config = dict(
    d_model=320,
    head_dim=64,
    norm='layernorm',
    qk_norm=False,
    parallel_block=False,
    init_std_down=0.00526,
    init_mimetic=0.7,
    optimizer='muon_variant',
    lr_head=0.00709,
    grad_clip=1.0,
    decay_fraction=0.789,
    decay_shape='pow',
    final_lr_fraction=0.0,
    doc_mask=False,
    dataset='wikipedia_en',
)
MLP neurons of a small language model. Each row is named by its layer, matrix (down: output weights) and neuron, and shows model dimensions 48-143. Each number is 128 + 32 x the weight over its row's rms, rounded and kept within 0 to 255.
A block is one neuron, or neurons of one layer that tend to fire together. After each block is what it responds to, as a language model described it from the Wikipedia text at the highest values.

L8.down246 [ 96 112 123 177 140  79  95 135 125 113 114 165 149   0 158 154 104 159 179 115 190 110 147 128 150 170 110 137 155 104  41 106 123 163 154 158 157 136 106 145 165 145 134 130 161 167 114 164 176 132 153  87 111 141  98 122  48 117 121 139  88 140 122 109 140  87 107 142 175 156 194  99 146 110 167 142 122 113  83 110 104 124  94 175  83  74  67 108 122 172 163  51 107  93 109 173]
L8.down415 [ 86  94 145 123 130 100 136 180 107  92 129 120 113  37 154 133 123 131  97 162 144  93 153 165 188 142 165 153 108 130 108 105  79 136  82 111  86 174 108 140 100 120 196  70 113 140  76 168 124 138  92 114  65 152 123 153 146  97 153 138 164  74 119 187 138 131 104 169  87  76 149 128 104  84 157 113 118 148 123 187 200 129  99 156 137  80 130  65 153 145 114  95 112 159 100 154]
L8.down560 [139 113 109 129 137 100 116 116 149 136  60  48 137  91  94 111 137 103 168  49  69 100 120 120 139 239 138 174 118 120  97 129 132 124 159 115 184  66 189 140 120 206 149  99 132 129 106 112 121 142 112 162 131  95 143 124  41 125 108 173 124 134  89  59 191 125  97  95 123 142 101 120 142 118  90  82 107 138  81 189  86 146 127 121 135 141 124  80 107 107 140 152  96 181 106 189]
L8.down635 [110 136 106 205 129  96  95  95 126 109  84 143 135 105  80 110 128 109 118 109 118 125 194  92 134 153 180  95 103 163 145 163 162  96 128 150 140 131 142 148 137 155 184 165  56 109 102 133 128  81 194 189 131 155 121 180 133 167 107  75 125 148 127  91  71 114  67  89 128 143  84 151 182 159 119  93 172  86 177 114 113  95 114 107 137  59 171 140 144 131 166 148 128 134  72 173]
Responds to: Tokens right before a further number: table pipes between numeric cells, thousands commas, time colons, decimal points, and words like over, nearly, were.

L8.down279 [159 116 119 117 122  90  75  81 111 124 115 135 102  91 139 162 205 129 206  79  71  96 107 157 137 110 160 109 106 150  76 143 173 120 197 143 141 201  89 160 132 130 152 136 122 113 129 113  92 176 134 130 131  62 192 142 110 140 101  95 138 101  92  96  77 151  95 131 176 175 120 135 118 172 155 126 142 158 139 124  93 144 152 148 103 138  95 170 143  51 148  55 101 160 143 158]
L8.down329 [196  68 138 199 141 135 151 112 112 130  70 115  93 146  89 138 115 182  89 108 123 144  77 123 104 149 174 181 144 122 157 165 149 129  80 159 163 120 225 125 126 110 108 127 134 104 150 142  72 100 132 147 116 120 118 132 153 119 140 161 160  89 169 105 113 139  92 121 139 166 169 119  63 113 125 175 150 102 201 135 119  98 141  92 135 169 136 152 132 123 176 145 133 112 113  90]
L8.down389 [192 128 139 151 154 175  87 117 135 120 154 116  37 119 118  95 107 120 149 130  68 113 139 192 131 134 133  90 209 136 125  92 111 129 160 150 117  85 129 140 144 110 137 154 128 122  86 113 114 159 192 103 133  80 116 130 111 118  63 110 113 140 121  76  86 103 143 117 120 156 139 102  84 172 110 150  92 152  97 131 185 111 149 106 124  99 122 141  81 168 152  66 109 126 114  95]
L8.down1250 [140 121 158 143 151  97  90  85 100 105 143 180 135  42  58 124 152  67 147 128 165 149  66 155 107 100 195  93  75 114  92 114 126 121 119 154 110 160  97 115  98 114 117 164  90 194 102  94 108 145 149  86 145 102  72 167 115 104 124 122  91 103 161 114 127 156 154 118 132 140 119 120  97 160 151 162 106 132 141  62 142 167 148 120 131 119 109 160 137 179 135 110 145 158 159 129]
Responds to: Numeric tokens in Wikipedia tables and prose: track-list row numbers with their period, cell values and vote counts (7,641), and day numbers in dates; weaker on review verbs like wrote and gave.

L3.down193 [150 180 150 142 114 151 145  47 168 110 159 148 113 202 159  83 146 111 153 111  91 132 155  66 119 120 138 137 154  85 132 142 158 149 117 139 100 131 153 134 129  98  86  92 133  93  86 123 102 141  85 135 126 128 110 104 153 132 127 143 129 140 126 153 133  67 103 105  66 100  61 134 150 109 144  93 142 181 182 125 127 150 140 131  84  91 178 125 171 124 143 124  62 120 150 110]
Responds to: Number tokens opening a cell in pipe-delimited Wikipedia tables (sports stats, dates, times, scores), e.g. | 26 |, | 9 July, | 11:45.

L7.down326 [169 150 128 164 125 141  88  83 206 123 106 164 140 110 183 137 124 163  91 119 144 105  69 149 124 145 132 115 132 159 118 135 106 128  74 176  91 113 107  93  94 143 103 124 144  97 187 123 112 153 184 148 124 150  60 118 129 132 109 159  82  96 136 185 161  80 138 100 155  66 161 142 156  72  85  97  97  74 154 129 106 169 170 160 116 106 138 158 198  82  50 122  87  84 192 151]
L7.down344 [122 188  97 188 149 167 123 125 164 105 167 108  96 117 164 144  88 113 156 162 159  82 140 133 111 157 164  85 146 131 130 159  77 109 105 158 123  97 148 132 141 139  88 135 148 161  67 104 124 171  81 136 142 122 110 144 110  45 116 194  98 158 142 110 190 101 183  97 133 167 155 138 163  81 157  91 126 189 138 115  92 134 140 109  76 127 187 134 122 149 161 125 105  77 117 129]
L7.down392 [108 172 143 117 124 110 155 113  55  93 105 100  99 115 160 106 122 148  91 157 106 142 170 133 139 163 130 122  87 127 107 176 161 147 125 114 116 141 107 113 164  73 144 113 114 163 158 171 126 164 151 130  86 145 142 163 125 144  94 177 203 154 177 177 103  95 143 114  56 151 155 117 150 102  87 122 181 103 121 111  75 173 139 134  72  98 166 129 126 102 148 202 116 180 123  99]
L7.down867 [131 166 128 154 130 103  98  90 115 128  99  26 160 155 197 197 150  84 176 101 134 159 109 132  89 161 142 101 106 211 136 111 155 119 150 103 139 157 118 141 106 132 150 153 137 155 184 113 185 145 112 149 107  69 148 164 151 171 111 102 134 199  94 113  93  97 119 118  83 130 104 121 108 167 110 173 164 104  87  83 106 182 109 138 110 148  98 117 119  86  68 157  66 153  80 129]
Responds to: Pipe separators in Wikipedia tables that come before a number cell, e.g. vote counts, season stats, league tables; weakly, sentence-opening On/At before dates.

L7.down168 [114 105  68 180 119 115  91 105 175  68 142 122 114 179 112 166 136 118  83  76 112 104 131 104 155 179 119 128 144 127 200 137 121  92 148 156 147  66 121 134 107 123 130 160  83  90 139 164 146  91 164 118 108 196 148 113 186 102 156 139 124 179 101 138 142 154  81 132 106  78 171 174 219 126 104 161  74 163 126 106 139 110 144 152 124 100 159 145 149 168  96 144 138 135 134 144]
L7.down816 [134 110 177 143 118  74 122 171 187 125 138 125 142 134  99  97  81  97 136  89 118 109 144  99 142 157 136 137 135 159 196 151  84  98 107  49 115  99 126 110 115 131 162 174 142 168 127 186 167 147 100 142 127 129 163 148 134 118 160 141 135 140 142  85  99 160 140 104 122 138 154  98 143 173 140  89  40  91  83  86 141  68  87 110 102 152 188 163  87  89 113 134 130 171 117 145]
L7.down1026 [113 157 152 211  80 118 143  85  70  89 154 124 107 165 125  94 123 152 151 106 122 124 126  92  86 113 128 119 150 151 121 147 138 146 135 119 164 114 115 139 141 114 162 132  76 130  86 123 120 105 142 148 156 128 139 110  98 187 154 133  75 147  72 140 182 124 156 175  97 122  95 105 139 181 113 135 121 208 171  82 121 137 187 103 123  96 154 132 150 112 139 161 156 192 138 161]
L7.down1159 [ 98 167 170 153 102 164 145 103 116 123  98 164 111 136 135 122 151  93 109 124 157 110 134  86  60 128 106 124  93  94 147  96  83 141 130 119  92  99 150 140 178 122 112 122 169 114 153 157 169 136 172 129 115  93 135 217 124 175 150 108 164 160 111  74 147  99  83 110 114 148  87 192 152 127  90  83 138  52 129 126 154 162 116 136 109 121 136  79 160 133 131  95 198 119 127  84]
Responds to: Closing equals-sign markers that end Wikipedia section headings (== History ==, === District 12 ===), plus trailing table separator dashes.

L7.down941 [136 165 112  99 165 130 100  75 177 174 135 131 156  83 135 137 202  89 176 107 105 167 157  97 130 168 116 122 154 131  95 159 187 119 189 113 190 127 139 144  93 103 118 161  73  87 138 148 122  96 135 105 144 165 119 123 150 106 134 150  75 164 140  97  85 120 142 167 126 114 104 142 107 140 136 157  93 132  57  94 132 145 120 157 186 172 135 159 132  89 162 110  83 164 123 128]
L7.down1075 [127  94 157 115 110 142  65 189 120 107 180 162  78  90 157  98 167 107 183  94 126 179 150 138 123 137 115 158  88 121 126 141 141 127 129 118 100 142 105  68 114 158 163 168 115 146 157  91 105 155 101 112 142 104 135 177 134 146 151 100 179 110 138 116  89 151 139  86 148 122 115 173  74  82 147 143 103 104  63  96  64  91 132 177 110 172 153 152  33  83 147 153 140 161 137 170]
L7.down1176 [147 135 162 166 108  96 136  94 164 169 159 114 161  97 105 109 168 145 153  77  89 121 154 124 123  81  68  88 158 133  78 146   0 181  79 116  87 121 168 159 152  72 134 100  87 109 132  93 158 163 133 149 132  69 111 162  75 132 122  98 152 133 140 122 134 154 107 159 144 120 107 117 103 140 110 189 131 108  91  98 120 112  65 150 132 114 163 169  84  69 172 167 164 129 174 141]
L7.down1256 [117 175  64 108 129 158  91 136 138 141 128 126 117  65 143 176 141 135 153 122 152  97 123 146 143 113 168 156 116 120  93 171 131 158 138 184 115 196  87 116 143 127 138  97  50 186 137  90 191 149 116 123 189  86 143 152 137 127 130 138 204 106 162 101 125 115 187 171 150 150 126 113 134 193 164 113 131 139 106 164 139 106 166  91 129 108 106 156 128  98 178  90 133 103 120 103]
Responds to: Number tokens, digits or spelled-out, starting a quantity, date, ordinal or table cell, as in first 5 meters, by six lengths.

L3.down762 [ 97 103 149 101 134 186 123 165 168 117 107 106 139 180 106  90  95  94 141 141 137 150 138 127 102 128 143 132 129 104  93 152 114  76 123  93 112 160  91  81 132 122  45 102 170 146 114 107 121 160 136  74 132 206 107  68 145  93 128  95 146 147 128 145 155 188 108 183 161 151 116 169 102  95 146  94 162 157 147 126  87 151  79 155  84 108  40 104 190 130 193 104 172 105  76 179]
Responds to: Number cells and pipes in the later columns of Markdown sports and stat tables, such as goals-against like 17 or 221, plus trailing header-separator dashes.

L3.down257 [207 106  83  97 113 160 116 136  93 179 156 130  97 161 113 115 126 128 126 195 140 153 140 143 127 150 171 131 155 132 200 125 175 118 170 115  95 188  73 152 146 171 141 132 130 163 139  92 107 148 118 144 121 181 201  82 107 122  90 125 131 112 117 132 121 157 213 141  89 118 137  86 118 111 126 143 159 156 143 132 161 146 133 145  83  68 134 128 132  92 133 186 159  56  96 139]
Responds to: Closing == or === markers of Wikipedia section headings such as Reception, Career, History, plus joining words inside headings like "Construction and".

L8.down6 [117 159 103  90 141 115 136 108 101 155 139 118 138  80 106 149  99 166 163  81 156 131 163 109  96 119 158 114 121 171  61 118 171  91  92  66  75 147 115 146 126 168 111 147 101 104 165 106 166 100 129 194 116 142 164 104 100 116 109 178 159 152 117  89  79 119 164 152 112 140 180  71 112 136 131 118 116 145 123  90 182 159 103 155 132 150 104 136  90 130 105  94 135  93 133 132]
L8.down15 [114 132  97 114 109 120 113 166  86 146 110 135 130 142  86 159 169 152  93 143 112 104 108 121 129  99 119 127 105  79 121  70 111 157 121 174 132 143 146 169 116  75 146  95  98 115 129  64 116 138 160 210 102 179  90 136  63 113 101 221 144 118 126 111 122 150 137 132  86 125 131 138 119 170 135 133 166 114 141  98 128 122  74 147 171 120 111  99 115 112 132 120 228 110 127 175]
L8.down593 [110 168 116 167 118 137 128 150 204 201 134  96 109 152 141  86 114 149 159 153 128 221 125  93  64 107 142 121 141 150  90 122 113 148  60 112 152 155 171 168 153 109 147  71 129  97 141 152 112 149 144 156 176  97  68 132 130 139 131 199 129  64 107 148 185 112 179 155 125 157 137  74 187 119 120 178  98 114 138  89 106 124  88 148 110 149 164 183  91 123  83 131 146  59 103 141]
L8.down605 [138 208 195 180 115  99 129 184 138 100 122 107 111 111 122  81 119 138 129  84 108 132 168 124 184 145 160 162 101 189  81 105 114 160 141 118  58  90 132  87 156 121 107  85 135 156 166 101 145 120 133 100 108 102 104 140 121 157 161 164 153 109 124 148  82 113  74 119  93 168 152  99 183 141 113 125 141 150  76 121 174  93 167  98 127 134 178 136 104 198 109 111 110 165 133  71]
Responds to: Closing == or === markers of Wikipedia section headings (Early life ==, Funding ==), and final words of table column-header cells (Manager, Opponent, Player).